python train.py --n_head=4 --vocab_size=16384 --norm_eps=1e-05 --rope_fraction=0.5 --bias="none" --extras=["capped logits"] --init_std_qkv=0.028 --init_std_down=0.0 --optimizer="muon_variant" --lr=0.00937 --lr_mult_o=1.35 --lr_head=0.00624 --dataset="wikipedia_en"
MLP neurons of a small language model. Each row is named by its layer, matrix (up: input weights) and neuron, and shows model dimensions 176-271. Each number is 128 + 24 x the weight over its row's rms, rounded and kept within 0 to 255.
After each neuron's rows, "fires on" lists the tokens most often at its 100 highest values on Wikipedia text that the model never trained on.

L8.up1250 [ 79 119 128 125 147 119 145 141 124 135 135 154 112 150 100 162 114  78 154 127 101 143 137 127 183 130 112 144 125 106 134 113 166 131 119 118 140 131 125 101  89 142  97 112 160 122 133 153 154 113 173  83 142 111 189 150 130 139 127 140 183 108 125  97 138 123 127  95  80 160 109  68 148 119 132  98 130 146 118 146 178 119 109 140 141 138 162 127 133  80 162 112 126  95 142 123]
fires on: "\n", "===", "=="

L6.up588 [115 114 141 126 149 141 129 127 113 134 118 154 119 141  95 112 171 139  74 141 142 128 109 114 138 125 169 110 117 171 153 135 109 142 114 135 124 147 123 156  73 166 105 118 129 103 123  95 125 103  98 118 133 140 145 107 107 109 125 129 166 143 112  85  93 117 123 148 161  98 128 159 157 116 108 115 117 115  94 123 109  65 110 141 123 104 124 121 148 117  97 134 168 132 144 147]
fires on: " |", " San", "ack", "ah", "6"

L7.up1071 [132 105 136  99 141 165 116 148 117 103 143  93 153 141  94 138 135  83 152  75 138 101 180 179 161 118 154  97 107 114 147 128 110 148 129 132  90 132 145 135 134 128 158 146 118  71 155 115 109 102 105 153 156 115 146 147 104 144 112 145 145 130 126 140 132 121 141 124 115 143 122 122 173 130 123 102 131 112 113 100 122  97 122 123 139 145 118 176 106 144 150 128 124  86 140 128]
fires on: " sh", "ach", "J", "ich", " j", " Sh"

L8.up940 [143 112 119 127 144 122 155 123  77 116 139 118 121 128  83 118 101 112 151  79 144 123 127 118  82 159 105 143 134 163  91 130 125 114 128 149 132  95 159 119  64 116 121 168 138 140 125 165 173 153 137 141  97 145 203  96 123 101 131 171 105 171 189 139 140 162 120 158 110 108 115 144 169  93 121 117 108 163 119 123 176 136  91 132 121 145 150 104 128 157 101 132 152 109 134 149]
fires on: "\n", "=="

L8.up46 [ 93 148 182 123 133 180 140 173 144 143 130 131 149 131 104 146 156 131 132 116 137 121  94 102 114 157 144 102 103 125 142 172 147 155 102 134 147 153 142 172  91 156 156 108 142 123 126 133 102 183 115 139 167 163 117 159 113 112 100 152 140 126 108 135 137 151 142 138 104 116 119 143 160 122  95 148 129 134 123  89 131 113 120 154 142 118 139 169 144 154 102  93 139 149 129 149]
fires on: " as", " |"

L6.up57 [ 70 158 149  95  94 117 126 138 162 116 116 143 125 159 106 120 138 131 121 132 135 101  97 108 146 124 103 135 130 115 118 115 127  80 114 158 143 144 134 136 142 144 136 128 101 138 142 110 125 152 100 169 149  95 140 119 154 116 133 141 168 146 123 126 127 119 101 103 139 136 123 134 117 147 133 107  73 166 106 108 150 148 106 154 139 154 146 166 131 150 159 142 134  94 111 116]
fires on: "6", "8", "s", "3", "5"

L16.up373 [ 97 126 145 150 138 186 126 139 114 125 115  95 151 133 133 120 110 133 131 116  92 110  89 139 137 127 142 137 132 142 123 105 125 163  71 124 126 149 142 115 127  89 112 116 119 172 113 128 139 143 127 141 140 145 105 115 129 114  94 139 147  92 113 131 139 167 104 126 150  86 136 129 159 134 104  89 115 123 118 111 141 144  98 127 150 190 147 149 135 127 132 132 145 152 129 117]
fires on: "\n", " –", " on", ",", " 4"

L6.up1073 [171 152 138 150 164 160 114 107 122 175 110 113 143 134 101 157 174 125 130  91 154  93 148  99 155 145 145 184  94 110 111 114 127  97 153 121 102 121  52 156 112 108 138 127 156 120 124 139 131 153 105  90 142 117 149 172 167 133 105 150 136 128 142  98 142 144 154 109  95 117 111 120 183  68 127 167 125 114 153 120 121  95 153 116 141 140 125 111 140 155 146 149 108 116 136 126]
fires on: " of", " conv", "ee"

L16.up1138 [134 128 140 112 111 100 119 136 123 132 113 106 125  61 152 141 134 106  97 127 116 123 171 117 141 159 149 126 146 154 141 128 104  97 144 144 140 103 162 152 110  80 120 116 141 126 184 158 129 132 116 131 153 162 187 153 135 149 119 135 105 181  99 138 149 109 104 102 107  69 131  92 111 122 165 150 103 138 143 119 126 152 105 160  90 107 172 132 145 164 132 117 183 145  98 159]
fires on: " the", " was", " were", " its", " comm"

L7.up623 [ 94 147 141 125 106 100  89  95 142 123 122 149 123 144 142 139 112 128 114 125 108 109 138 156 162 187 150 153 126  77 130 109 111 143  96 101 141  86 179 164 126 139 143 149 117 148 105 130 133 138  98 114 108 147 105  80 150 157 116  87 151  80  99 129 127 127 121 142 117 164 128  87 137 171 135  87 172 118  71 160 150 127 100  95 140 146 155 141 139 151 126 129 146 162 124 135]
fires on: ":", "R", "'", "/"

L8.up1050 [137 132 101 109 131 127 112  87 130  92 110 117 110 133 106 100  99  74  91 160 125 129  95 103 107 116 120 147 134 131  80  93 117 108 113 119 144 128 163 125 116 111 129 147  82  88 128 167 115 151 138 142  99 165 101 164 140  98 155 150 123 159 131 192  58  64 162 159 132 132  83 106 124 159 136 102 117 111 133 113 157 149 108 148 114 143  92 153 194 104  77 136 101 134 144 125]
fires on: " to", " be", " a"

L6.up450 [117 101 117 102 157  98 124 155 121 122 103  94 144 132  82 113 111 159 150 109 152 124 146  82 104 131 123 142 149 149 132 118 127 112 152 116 124 119 154 153  94 121 124 148 133 154 135 175 110 110 132 142 148 126 184 147 127 108 132 138 145 112 188 117 106 104 103 184 121 138 104 102 122 112  97 166 171 138 107 120 154 131  87 166 131 137 105  83 113 141 108 151  92 117 149  97]
fires on: "==", "-", " United", " UTC"

L6.up189 [125 158 100 117 143  99 138 151 113 138 141 165 160  83 140 114 105 104 126 160  89 127 133 100  74 121 194  91 115 108 140 124 114 150  87 112 150 128 130  90 118 102 135 150 146 142 121  84 135 137 127 133 107 134 125 151 123 115 122 140 124 150 141 103 116 123 135 164  84 118 101 109 141 159 155 106 114  95 115 111 125 113  92 125 122  68 158 150  77 141 144 117  95 147 136 121]
fires on: "r", "-", " out", "ent", "ic", " up"

L8.up1073 [ 85 135 142  86 145 120  95 116 113 137 164 108 119 168 118 133 128 110  76  59  96 171 132 135 158 116 117 166 133 120 119  76 146 140 110 136 119  94 158 140 122  93 126 143 119 121 106 147 166 116 159 123 138 113 158 113  92 132  85 139 106 158 121 157 128  98 133 122 163 113 157 138 130 134  92  83 129 189 150 141  83  92 112 141  87 134 167 136 116 132 120 120 120 133 154 105]
fires on: "\n"

L16.up161 [129 137 110  80 160 118 129 168 113 123 129 142 138 112 140  92 117 162 101 113 114 113 125 137 148  95 127 174 119 102  90 112 108 115 106 123 148 104 174 134 144 123 112 109 143 100 139 115 122 111 120 130 152 142 123 115 159 115 124 151 159 118 105 135 130 100  96 167 142 161  92 119 152 122 131 143 140  98 175 140 158 110 135 113 102 107 146 132 139 158 122 129 150 116 131 107]
fires on: " |", " 1", "m", " 2", " 0"

L8.up236 [123 151 139 187 127 140 128 100 101 164 112 114 118 130 111 132 150 129 115 150 102 150 161 170 148 133 142 140 140  96 104 118 149 113 139 120 144 127 119 128  84 131 134 120 174 141 133  82 163 130 135 164 106 136 152 101 130 164  68 121 135  89  95 117 149  97 134 150 102 138 149 112 118 120 165 139 114 125 125 144 143 129 147 183 158 152 132 129 134 108 181  97 109 124 132  85]
fires on: "\n", ":", " |", " T", "if"

L6.up41 [125  89 132 132 121 170 120  84 125 148 122 127 148 169 131 118 144 128 126 154 106 100 139 144 134 128 119 137 119  83 143 104 177 144 147 133 133 131  94 133 154 113 140 127 110 113 172 172 127 117 121 117  99 106 130 161 133 145 117 144 143 106 121 104 147 128 172 125 117 136 113 121 131 165 140 146 168 145 140 134 165 159 173 143 146 154 134 112  83 101 148 139 116 111 126 141]
fires on: "|", " The", " All", " of", " Songs", "ron"

L7.up903 [137  97 158 133 168 143 141 119 139 124 112 166 127 129 136  95 118 124 146 149 105 132 130 125 118  89 142 124 108 143 144 142  78 115 135 172 127 156 126 139  91 139 107 143 145 110 109 177 112 133 152 113 134 125 151 143 105  91  95 137 100 148 111 133 136 129 159 120 115 111 127 103  94 178  61 142  99 133 118  96 126 120 135 144 126 141 162 165 181 155  92 153  81 107 105  97]
fires on: " and", "p", "-", "th", " -", " &"

L2.up923 [142 103 113 127  82 139 146 124 112 138  87 126 124 119 134 111 133 127 147 113 130  93 154 122  64 111 152 143 139 162 146 113 155 101 129  97 120 122 146 117 122 148 148 147 130 145 149 191 106  85 107 103 110 135 131 135 131 139 146 113 140 164 117 125 130 162 116 143 136 125 119 112 123 109 101 125 163 156 157 152 144  87 106 136  82 152 161 110 128 112 178 134 123  97 171  93]
fires on: " Sch", " von", "sch", " Mc", " McK"

L16.up995 [142 131 158 169 114 140 137 157  98 149 105 149 144  72 107 130 124 128 131 132 101  98 119 165  99 127 118 130 152 103 164  98 111 110 168 160 109 133  97 132 110  99 137 126 121 146 101 129 125 129 130 136 132 160 173 128 123 104  85 125  87 150 118 116 143 110 135 127 116 107 103 129 108 119 129 169 106 147 168 112 111  78 119 168 134 115 135 109 128 125 146 136 126  97  97 131]
fires on: " was", "-", " is"

L9.up657 [142 144 160 119 120 153  90 157 113 123 151 128 148 115 138 121 158 119 123 114 146 152  97 116 148 143 142  97 148 117 161 119  89 133  88  89 140 128 133 108 139 146 137  80  90 104 122 122  95 158 131 147 148 109 103 126 139 114  93 120 183 165 118 115 179 114 114  76  79 112 107 146 157  92 135 133 134 200 154 114 130 160 127 118 145 146 168 128 151 155 102 141 130 150 156 135]
fires on: " and", " |", ","

L9.up244 [ 97 136 147 128 122 123  96 138 157 138 150 165 178 147 111  66 130  87 135 128 134 138  98 166 165 123 132 124 122 130 121 118 116 136 100 149  80 139  83 123 117 121 180 152 159 130 114 128  95 131 138  96 136 119 112  88 160 121 131 127 137 139 121 151 146 113 101 135 126 149  82 159 101 148 133 117 144 144 128 139 130 115 145 109 153 137 146 155 187 115 164 108  65 172  98 110]
fires on: " and", ",", " &", "-", " for"

L8.up196 [139 119 101 138 114 135 164 135 140  81 131 123 158 128 119 119 124 105 102 144 155 121 117 141 122 145 124 109  87 144  97 122  48 143 138 109  97 147 104 152 142  97 124 118 104 126 119 155 148 167 187 128 148 157 162 106 164 117 122 112 143 126 152  97 121  50 148 106 157 152 165  96 138 155  99 177 107 109 157 174 155 126 149 153 119 124 129  97 124 139 132 138  97 138 162 134]
fires on: "\n", " No"

L9.up872 [168 141 152 140 154 123 121 168 107 126 123 118 109 137 155  99 195 106 100 132  99 147 170 173 116 139 114  71 149 135 136 104 137 148 141 131 125 141  89 109 131 165 106 125 127 131 134 105 141 161 127 129 155 139 143  95 187  92 122 130 139 138 145 127 170 127  96 117  85 122  89 134 113 138  98 146  94 170 106 129 104 117 128 136 102 144 137 148 120  92 114 108 109 154 132 114]
fires on: ",", "),", " ,", "\","

L2.up241 [105 170 130  85 119 101 151 113 123 209 107 129 114 120 109 154 129 140 138 124 137 132 151 168 153 126 103 192 122 119 106 128 101 101 137  77 106 144 118 124 127 120 117  53 138 157  89 117 132 134 115 140 137 105 134 121  92 110 151 141 116 136 120 109 188 149 107 172 139 101 118 113 147 122 155 123 144 136 128 115 144 151 122 132  99 128 120 116 133 129  92 125 122  92 133 133]
fires on: " Street", " United", " Palace", " Theatre", " Range", " Mountain"

L16.up758 [116 156 154 109  80 130  60 108 137 130 124 155 111 141  90 162 156 111  89  96 160 161 113 144 154  83  82 111 169 146 124  89 151 138  64 153 128 148 154 112  82  77 173 181 119  87 137 149 103  92 111 154 103 114 142 142 145 119 113  96 138 145 116 182  98 128 127  85 117 129 154 130 117 114  81 107 107 155 134 145 149 132 104 174 122 166 154 106 132 113 138 155 160 134 140 126]
fires on: "\n", " \"", "\""

L8.up1240 [123 140  87 128 125 142 154 128  76 160  78 144 157 150 158  95  91 120 142 150 175 122 141 127 112 134 125 126 126 101  90 181 156 118  96 101 114 145 134 140 139 163 150 150 138  93 125 144 125 123 147 133 123 102 112 156 175 139 109 129 139 105 114  96 138 146 164 108 110  75 122 147 132 151 127 103  97 118 129 121 116 127 118 166 108 107 126 132 122 114 195 163 151 151 122 118]
fires on: "\n", " 1", "th", "=", "1"

L16.up1217 [ 88 154  73 100 113 105 146 129 110 132 159 147 148 149 151 131 118 145 121 160 150  96 121 136 124 162  94 164 140 160 145 153 150 109 134 117 116 118  94 137 171 140 150 145 136  80 124 127 142 151 106 106 125  95 104 120 110 145  92 114 161  85 139 124 116 112 162 102 130 103 106 138 141 131 108 117 111 153 114 114 138 112 131 121 126 101 164 167 120 127 125  93 138 140 148 139]
fires on: " |", "-", "|", "T", " T"

L8.up1236 [ 57 127 149 162  87  96 129 143 105 112 162 111 148 135 108  91 136 121 143 169 142 140 133 134 148 156  99 110  93 135 103 132  82 129 165 116 161 134 111 162  92 146  99 158 137 123 136 163 107 142 139 110 137 168 152 129 130  70 145 151 138 105 122  85 153 150 130  99 124 155 122 126  78 104 127 122 139 103 141 142  95 157  86 113 165  97 114 129 144 104 124 110 144 158 127 104]
fires on: ".", " |", "ra", "s"

L9.up364 [125 101 121 117 134 155 119  84 117 139 146 156 127 118 153 103 125 113 144  92 175 115 104  86 124  98 130 137 139  94 106 144 115 126 117 160  93 142  90 154 118 147  94 112 154  68 130 133 111 102 178 116 151 126 161 130 134 133 129 187 137 120 131 127  99 149 125 114 131 132 102 173 158 135 135 111 138 110 118 135 130 108 154 143 143 104 113 127 118 109 106 114  97 104 123 109]
fires on: " of", "ed", "ly"

L6.up246 [136 101 109 161 133 167 115 134 129 133 156 111 157 123 145 147 147 143 126 134  93 115  97 155 163 151 167 143 152  72 137 122 125 135 109 129 143 116 172 146 160 123 117 107 136  91 123 153 104  73 116  76 105 141  86 195 126 112 157 106 105 118 128 133 117 119 106  95 168  83 136 120 124 140 105 120 158 141  91 149 130 110 139 108  88 159 151 152 142 115 113 105 133 137 127 190]
fires on: "s", "'s", "'", " my"

L2.up550 [105 172  84 153 100 127  86 134  99 136  96  96  89 148 132 130 148 133 120 110 121 105 140 129  76  96 104 137 125 127 142 139 133 115 143  92  66 166 112 105 155 137 171 118 107 114 134 128  73  95 131 142 155 177 147 154 122 115 128  92 137 166 140  86 107 119  77 179 148  77 137 143 106 104 139 159 119 128 124 128 131  68 102  85 141 138 126 119 113 126 115 108 102  67 126 105]
fires on: " Ka", " Singh", " von", " van", " McK", " Van"

L9.up435 [118  99 148 145 122 141 134 107 116 124 135 133 140 113 127 141 110 118 123  83 126 100 170 132 120 120 121 114 136 114 129  98 129 139 107 175 134 138  83 147 131 167 137 132 137 113 158 111 164 124 130 118 109 149 155 173 129 125  97 121 156 161 149  98 109 160 160 113 139 126 164 150 123 104 160 146 164 118 128 108 140  97 154 155 112 128  91 115 130 125 166 158  99  92 122 121]
fires on: " of", "l", " these"

L16.up1044 [122 147 152 121 120 161 134 158 127 147 137 125 138 102 107 148 136  86 135 153  89  80 131 151 161 115 124  99 118 127 120 143  84 126 140 151 103 135 137 114  96 131 176 128 153 105 123 131 162 127 126 126  45 141 109 110 134 147 118 103  72 119 168  91 118 124 171 136 117 145 134 125 102  95 130 128  97 126 177 113 130 130 113 172 155 103 133 127 187 129 143 147 127 121 123 122]
fires on: " is", " was", " became", " been"

L2.up1048 [112 144  83 129  75 136 141 137 126 116 127 163 141 102 107  55 114 142 106 131 116 153 113 113 143  82 152 131  94 128 108 132 126 126 140 181 125 121  86 179 137 110 169 120 133  75 136  99 115 176 157 128 168 108  95 112 118 152 177  93 138 142 100 140  99 141 138 169 127  84 123 114 140 117 116 162 113 106 105 159 164 137 127 108 107 161 147 134  83  78 128  75 108 136 108 121]
fires on: " Col", " gen", " Miss", " Gen", " col"

L16.up2 [130 134 102 145 102 164  95 154 160 146 124 165 193  89  92 105 115 120 117 118 117 108 116 126 164 115 105  95 130 140 152 113 152 121 145 144 132 117 136 143 108  87 117 126 111 107 128 158 141 148 134 153 133 150 108 108 151  93 120 129  81 142 141 162 126  85 136 105 111 104 100  89  83 100 180 135 125 156 144 118 153  97 175 123 127 115 142 139 109  98  83 139 124 123  85 151]
fires on: " |", " was", " F", ",", " his"

L2.up1030 [ 85 124 128 181 129 139 102 113  86 135  97 135 132 169 101 152 135 121 130 138 126 117 141 100 124 135 137 108 164  84 158  99 146 165 104 139 111  99 161 128  98 132 126 141 104 111 124 153 125 129 107 131 156 151  94 156 101 145 167 126 127 127 125 123  86 153 159 124 156 140  91 147  79 158 144 109 177 127 131 136 113 132 114 102 119 112 123 110 155 148  82 113 115 146  86 108]
fires on: " Ne", " interest", " side", " interested", " joined"

L8.up287 [123 154 138 159 161  89 130 152 109 118 120 100 100 149 111 140 131 106  67  91  85 168 147 131 167 157 108 112  80 105 143 101 163 128 124 111 115 127 153 171 112 140 132 132 180 114 154 124  98 125 133 152 180  95 162 144  89 145  93 137 152 144 110 156 112 146 120 141 118 159 144  93 146 159 136  76 135 116 122 147 121  88 154 159 119 134 161 144 129 116 157 108 137  80 118 108]
fires on: " |", "\n", " "

L16.up403 [120 104 167 164 142 115  88 100 135  95 137 139 134 149 157 117 182  99 115 134 183 134 112 125 164 148 109 115  81 162 104 112 170 109 127  85 151 126 129 129 135 145 169 124 105 102 121 145 118 154 135 131 105 114 125 113 103 119 112 152 125 111  92 121 107 138  97 112 161 106 120 112 105  76 170 127 112 151 140 138 101 109 107 135 125 131 110 156 109 140 127 115 110 146 124  85]
fires on: " and", " San", " to", " with"

L8.up484 [157 167 144 168 120 131 161 158 141 159 142 105 121 132 117 141 147 119 153 120 149 115 126 136  72 114  96  96 160 122 120 158 158 148 111 150 106 109 143 164 146 159 147 137 105 131 120 120  94 135 124 113 101 154 153 175 136 117  97 123 116 133  67  97 142 168 130 176 132 120  62 130 152 142 101 115 120 124 131 135 145 104 127 120 133 159  93 137 172 145 138 141 132  90 145 147]
fires on: " as", " |", "uk"

L2.up520 [110 124  78 133 106 104 131 127 160 138 150 161 111  96 150 175 180 152 109 116 139 128 135 123 114 142 116  75 163 126 131 103 124 170 149 120 132 122 163  81  97 133 126 170 109 183  82  99 109 103 144 139 183 131 139 120 181 140 122 123 139 134 149 138 128 161 163 176  83  79 132 115 109 136 164 128 147 131 127 131 154 121 122  88 129 112 127 171 134 167 136 158 140 138 139 137]
fires on: "é", " É", " Châ", " Les", "è", " Laur"

L7.up394 [149 127 102  95 105 121 105 141  59 142 124 109  51 143  99 135 165 148 144 150 152 135 113 126 117 142 120 112 101 117 147 118  97 158 175 111 132 142 175 134 152 146 119 131 164 153 116 170 106 106 142 110 115 124 117 137 158 112 118  89 109 128 108 145  98 145 140 142 114 101 150 149 145 102 148 112  92 161 147 108  80 135 129 108 157 176 136 116 140 119 116 145 148 140 134 104]
fires on: "\"", " version"

L7.up953 [137 102 104 116 141 168 156 161 123 138 158 123 144 150 119  93  81 135 131 151  95 176  92 118 138 179 140  93 138 103 126  84 153 147 129 141 143 131 114 130  87 156  99 156  89 132 122 114 132 139  72 129 113 112 150 130 127 119  89 133 140 163 105 124 137 122 144 130 145 142 117 132 143 122  75 138 137 173 115 126 149 118 122 128 138 114 136 115 120 109 132 118 122 188 130  64]
fires on: " |", ",", " —", " and"

L2.up827 [122 131  93 106 118 113 130 121 143 146  76 125 108 125 116 126  84 128 112 121 160  93 156 143 112 124 106 115 164 127  81 136 165  96 114 113 137 101 100 140 143 148 129 134  95 119 141  95 145 135 114 116 154 111  91 147 164 128 147 102 104 113 121 116 126 146 107 152 101 100 154 108 141  76 107 176 136 136 117 140 116 184  79 175 123 120 181 142 117 133 134 145 107 128  83  88]
fires on: "\n", " 1", " Con", " $", " ["

L16.up1178 [102 132 147  95 147 115 142 136 113 106 109 160 168 126  74 123 119 137 135 163 125 120 137 153 143 126 140 103 126 155 123 111  91 154 125 136  98 155 114 103 165  77 118 135 154 124  95  98  93 162 126 143 145  97 120 138 132 122 111 128 124  76 148 128 141 130 141  86 171 112 130 123 125 144 133 112 117 155 118 128 107 120 107 137 134 154 138 119 166  79 136 119 138 150 105  91]
fires on: " at", " in", ",", " and", " on"

L7.up868 [131 153 155 150 181 108 163 113  97  96 189 152 151 114 117 151 100 115 126 141  87 154 121 108 105 148 127 149 131  89 136 122 120 131  94  88 135 144 174 139 128 176 139 108 156 122 140 106 147 121 140 110 101 124 102 163 109 120 119 157 108 114 135 114 154 136  92 149 136 137 126 111 112 141 143 122 106 102 155  91 138 109 127 136 155 138 151 137 128 120 160 153 141 137 139 121]
fires on: "-", "y", "ic", "us"

L7.up227 [133 113 108 110 134 125 167 150 116 136 160 121 118 131 117 103 175 143  95 170 109 160 145 150 143 169 161  77 142 137  97  51 105 141 115 173 131 102 104  85 110 124  85 142 124 140 137 115 110 146 138 157 130 115 126 143  99 128 107 145 104 106 100 103 128 133 117 107 123 147  69  98 133 125 138  91 123 169 151 136  98  84 106 128 149 128 165 129 109 105 103 109 137 133 117  93]
fires on: " and", ",", "),", ";", "',"

L7.up907 [111 130 106 126 135 108 123 117 117 185 137 136 118 114  80 105  93 120 138 134 152 112 140  70  95 152 121 114 157 145 159 121 153 126 115  98 100 125 124 141  77 136  74 135 150 177 147 144 135 144 137 133 130 106 186 114 134 129 155 151 117 130 155 116 161 145 101 117  97 114 132 109 138 134 143 136 140 161 112  97 181 167  92 144 128 142 156 137 125 115 125 158 109 130 109 142]
fires on: " ==", "==", "|---|---|---|---|"

L9.up257 [178 183 115 138  94 119 127  97 121 165 119 149 159 135 153  90 121 128 122 131 138 164 114 130 147 117 147 114 120  85 109 110 130 112 126 159 116 147 114  99  94 160 135 169 156 110 158 132 105 143 118  96  98 112  91 100 152 121  87 105 121 132  77 141 130 148 138 124 130 145 144 165 151 163 151 105 145  98  89 120 126 140 147 149 179 157 152 128 102 109 121 107 137 104 149  99]
fires on: " |", " ", "s", " record", "\n"

L9.up661 [169 140 131 121 104 106 124 171 130 148 117 165 121 131 143 103 120 156 152 167 154 132 161 136 134 110 108 149  97 134  96  97 133 110 110  99 122  94 169 134 149 120 137 148 160 117 178  92 136 148 124 150 164 126 160 142 127 136 166  97 168 162 144 167 152 125 155 114 152 102 105  99 143 102 125 117  69  89 164 118 119 129 146 126 143 127 119 156 126 136  87 153 189  85 134 160]
fires on: " |", " 0", "-", "–", "t"

L7.up1046 [ 89 116 147 135 100 141 132 145 131 119 108 135 157 126 126 123 160 139  66 140 119 186 147 108 132 119 144  76 141 109 132  65 140 123 141 181 112 129 113 123 147 114 121 155 118 115 130  67 147 111 140 136 104 124 142 159 115 171 104 131 139 149 100 119  99 116 116 176 163 119  96  89 140 136 128 136 122 139 143 107 124  96 144  84 107 154 152 138 111  88 109 139 177 122 125 137]
fires on: "',", " :", ":", ",", ".),"

L9.up323 [136  97 123 128  91 114 137 103 108 166  83 180 123 123 136 147 130 107 101 166  91 107 141  96 115  93 133 143 146 121 134 107 157 142 152 136 119 127 130 117 119 102 134 121 126 137 122 156 149 123 109 123 108 100  98 128 138 126 125 136 113 128 132 120 123  93 157  98 119 157  85 182 177 163  79 160 141 113 128 138 149  97 100 136 148 108 130 143 148 168 120 121 119 142 158  84]
fires on: " of", " than", "-", "n", "ed"

L8.up320 [ 75 132 137  92 133 118 130 129 119 112 122 122 134 149  77 140 108 134  90  79 141 135 105 134 136 136 120 132 126 129 142 102 161 154  96 136 131  90 109 173 111 116 154 116 114 117  91 174 143  96 189 125 114 109 137 141 149 113 131 118 114 128 123 149 121  71 150  87 135 163 159 146 123 123 132 110 110 172 141 134  85 127 146 155 144 116 193 117 110 128 150 112 154 106 141 128]
fires on: "\n"

L16.up518 [124 117 183 115  97 149 142 166 111 138 121  92  87 135 114 172 136 106 160 121 148 161 117 123 166 153 131 127 137 113 123  84 141 151 140 114 144 150 101 157 102 176 114 189 133 161  91 151  97 121 149 155 116 105 123  83 189 142 119 131 139 161 122 140 139 107 139  80 104  97 116 122 127  96 110 135 117 128 158 150 148 134 104 131 172 129 129 125 129 122 108  89 201  97 160  99]
fires on: " \"", "-", "\""

L8.up532 [119 129 133 153 140 125 104 128  85 140  90 117 146 141 108 109 107 118 127 166 155 157 138 120 127 146  74 139  74  92 120 137 101 103 133 138 177 109 140 104 123 147 149 115 140 162 119 135 150 145 122 170 124 159 143 110 115 108 125 127 117  91  95 120 160 161 141 129 123 130 114 125 119 155 115 152 125 122 150 163 109 151 104 134 132 157 107 116 143 121 125  86 139 113  91 130]
fires on: ".", " |", "in", ";", "/"

L2.up387 [169 158 151 133 117 157 123 127 112 113 132 180 141  88  67 157 114 122 129 151 123 127 130 128 147 133 151  91  53 117 139 150  94 106 130 102 157 100 156 142 153  61 133 138 128 110 159 170 102 102 145 151 126 140 175 128 114 129 105 157 112 136 129 103 133 117 113 126 133 135 150  99 186  98 146 153 125 150 149 158 132 138 140 123 101 133 177 127 136 137 109 117 138 136 153 173]
fires on: "\n"

L7.up64 [139 110 115 128  77  83 148  91 113 139 140 157 140 162 137  88 130 118  96 141 136 109 151 106 139 156 135 172 134 124 117 130 168 120 158 140 125 115 107 115 110 129 117 130 124 128 159 147  98 171 133 118  69 120 141 157  90 110 108 147 148 110 112 111 117 126  78 135 135 113 105 124 150 130 128 145 120 122 109 138 164  94 106 146 162  98  96 209 137 137 113 115 102 133 143 118]
fires on: "-", " to"

L9.up987 [113 148 103 152 101 130 169 118 155 103 152 121 133 139 124 130 175 105 114 124 166 110 127 141  74 130 141 155 164  63 132 109 135 112  82 149 118 142 137 145 131 106  84 161 163  85 157 116 136  81 137 146 108 111 127 153 138 121 122  88 106 143 150 117 109 129  92 124 123 129 134  96 159 135 164  88 139 116 119 130 108 113  98 105 119 113 161 166 123 129 134 106 140 114 138 143]
fires on: "'s", "'", "em", "he", "h", "2"

L16.up855 [107 136 104 109 159 128 118 138 140 148 120 140 130  99 118 111 152  95 137 122 130 138 128 130 121 112 140 114 122 161  74 152 107  96 113 115  98 105 101 145 141 109  99 130 112 125 111 132 116 139 158 161 140 142 127 122 138 158 123 156 142 115 130 132 115 118 145 134 113 144  65  97 124 118 180 147 161  97 116 110 157 137 116 141 128 152  99 113 149  82 132 140 145 118 161 167]
fires on: " a", " to", " sp", " not", "qu"